Weights of a small transformer language model.
Size: 11 layers, width 256, MLP 512 SwiGLU, vocabulary 1024, 8.1M parameters.
Architecture: RMSNorm before each block, rotary positions.
Training: a variant of Muon for these matrices, 134M tokens, 8167 steps.
MLP neurons of a small language model. Each row is named by its layer, matrix (down: output weights) and neuron, and shows model dimensions 192-255. Each number is 128 + 24 x the weight over its row's rms, rounded and kept within 0 to 255. A neuron's up and down rows have the sign that makes its largest values positive.
Before each neuron's rows, "fires before" lists the tokens most often just after its 100 highest values on Wikipedia text that the model never trained on.

fires before: "0", "7", "6", "8", "3", "5"
L3.down45 [ 75 137 164 117 142 131 162  91 168 122 142 126 107 128 196 111 134  97 133 144 151  95 121 134 139 139 136 143 132 156 113 167 105 160 139 107 138 136 136 112 116 173 159 173 122 100 124 147 150 130 168 149 114 146 139 133  89 125 141 125 104 136 152 169]

fires before: "or", "′", "est", "a", "m"
L5.down314 [140  74 138  92  83 162 125 127  96 123 118 102 124 105  84 134 121  86 101 121 134 153 131 146 130 125 151 127  92 116 127 130 114 148 151 176 122 170 118 109 132 174 114 151  76 118 115 148 118 168 143 128 120 148 138 154 121 114 148 147 136 141 154 137]

fires before: "d", "v", "m", " the", "l", "ri"
L3.down474 [158 120 186 139 120 169 169 129 117 106 111 136 116 117 113 145 140 164 124  88 133 134 131 129 133 112 125 110 119  98 130 130 120 150 116 166 170 168 157 126 129 146 139 107 124 193  83 122  95 113 123 124 122 123 135 109 159  84 122 110  95 146 123 186]

fires before: "g", "p", "d", "os", "l", "S"
L3.down314 [130 153 122 190  84 100 117 141  88 145 157 114 120  91 139  89 126 179 159 133  94 110 132 152 128 110 124  79 135 113 153 121 162 126 121 108 139  95 115  87 126 114 114 125  96 104 117 122 127 177 141 129 111 146 127 100 146 139 101  90 155 116 151 136]

fires before: "s", "y", "ag", "us", "n"
L4.down89 [109 164 126 122 136 139 103 170 125 136 121 104 193 103 158 130  94 137 131 130 109 137 133  91 132 127 115 151  82 145 159 142  98 134 125 165 142 144  98 168 140 142 151 151  74 135 101 106 141  97 119 133 154 125 166 103 138 186  83  83 125 114 105 132]

fires before: " |", "5", "0", "7", "6", "4"
L2.down243 [130 110 126 106  81 176 115 116 153 140 119 168 137 112 101 151 173 127  98 154 144  99 128 162 127 135 175 155 109 116 159 138 118 130 133 178  98 154 119 117 134 138 141 116 145 162 123 128 131 142 160 139  87 106 131 161  79  96 162 148 127 110 158 103]

fires before: "re", "n", " of"
L5.down96 [126 140 124 135 121 122 110 108  84 142 121 127 149 147 108 118 163 123 115 144 119 134 155 127 138 118 109 147 100 151 160 126 139 115 136 121 103 167 119 126 128 134 130 144 139 143 108 127 123 111  97 146  80 152 108  92 104 151 100  88 133 134 120 118]

fires before: "0", "7", "6", "8", "5", "3"
L2.down499 [145 114 175 141 122 112 119  97 141 110 109 127 142 129 136 161 129 126  94 143 150 149 162 150 101 148 155 120 145 137 118 153 129 146 126 118 118 162 131 121 124 140 186 139 158 115 115 147 141  80 167 115 124 142 146 101  90 114 161 146 116 136 173 105]

fires before: "n", " the", " N", "th", "an"
L5.down142 [133 137 136 100 115 145 130 127  85 117 146 151 111 139 103 147 149 107 100 156 127 162 174 169 125  85 173 153 133 150 103 122 119  93 112  78 140 127 115 116 118 152 139 169  79 106 102  99  99 133 102 117 110 123 135 152 119 111 116  84 124 145 114 191]

fires before: "2", "1", "9", "7", "8", "y"
L3.down510 [130 134 146 185 123 131 148 125 146 145 177 149 153 171 138 143 125 168 112 107 168 101 158 172 154 121 116 131 154 181 123 110 103 134 157 137 130 147 108 125 160 142 108 177 106  77 100  87 135 114 112 129 138 164 124 155  88 150 127 155 158 134 131  94]

fires before: "5", "ip", "7", "6", "8", "1"
L3.down19 [122 107 175 138  99 136 137 145 127 165 151 152 125  81 117 142 154 127 131 141 153 111 149 175 135  85 116 129 148 123 146 106 171 130 137 125  86 137  92 133 149 103 125 123 138 134 117 137 124 135 154 115  98 133 116 112 113  66 104 111 114 123 101  96]

fires before: "2", "5", "0", "1", "in", "4"
L4.down342 [126 131 147 159 102 176 126 138 126 153 157 156 124 127 139 144 110 120 149 128 154 101 142 137  86 121 138 133 149 154 157 158 150 171 153 106 105 130 127 121 123  88 101 154 112  83 131 171 126  99 146 120 132 140 155 109 130 129 121 116 131  84 158  78]

fires before: "5", "2", "1", "0", "4"
L2.down173 [105 102 125 138 140 174 121 126 171 146 159 159 134 134 121 136 125 114 135 149 137 127 153  99 130 113 135 139 140 158 101 151 180 139 177 139 117 116 133 135 123 134 109 123 158 102 149 115 129 116 139 106 116 137 180  97 127 174 163 112 140 147 161 106]

fires before: "v", "d", "m", "g", "or"
L2.down120 [130  74 150 130  86 120 154 107  99 112 147 182 155  90 114 145 130 161 154  95 100 155  86 164 137 125 152  83  94 109 135 124 148 121 113 157  93 171 142  93 112 129 134 151 111 131  90 115 121 130 142 126 139 137 152 146 125  99  79  83 145 135 144  94]

fires before: "3", "2", "8", "4", "0"
L5.down476 [127 129 166 141 119 167 148 119 151 132 133 101 155 113 152 130 140 138 116 171 163 145 114 124 103 130 125 130 151 118 169 153 166 131 140 112 100 148 133 101 131 114 120 144 112 140 142 121 133 116 151 122  97 148 133  92 140 118 117 114 149 129 188 112]

fires before: "==", " of", "The", "A"
L2.down229 [128 121 154 156  88 123  85 117  94 129  83 151 165 153 139 100  98 160 146 143 115 148 121 142 130  96  92 144 122 115 163 116 128 132  91 105 117 144 115 120 105 121 154 142 111 170 114 136 152 127 133 138 102 124 121 120 124 131 157 132 165 142 152 160]

fires before: "al", "ect", "re"
L5.down255 [145 131 130 133 114 156 128 122 146 139 148 148 140 166  53 146 192 121 160  99 172 136  84 137 147 116 123 127 103 122 126  79 141 101 149 114 111 140 116 134 130 122 125  89 156 154 130 127 133 101 111 130 127 154 100 140 114 142  97 123 160  89 149 126]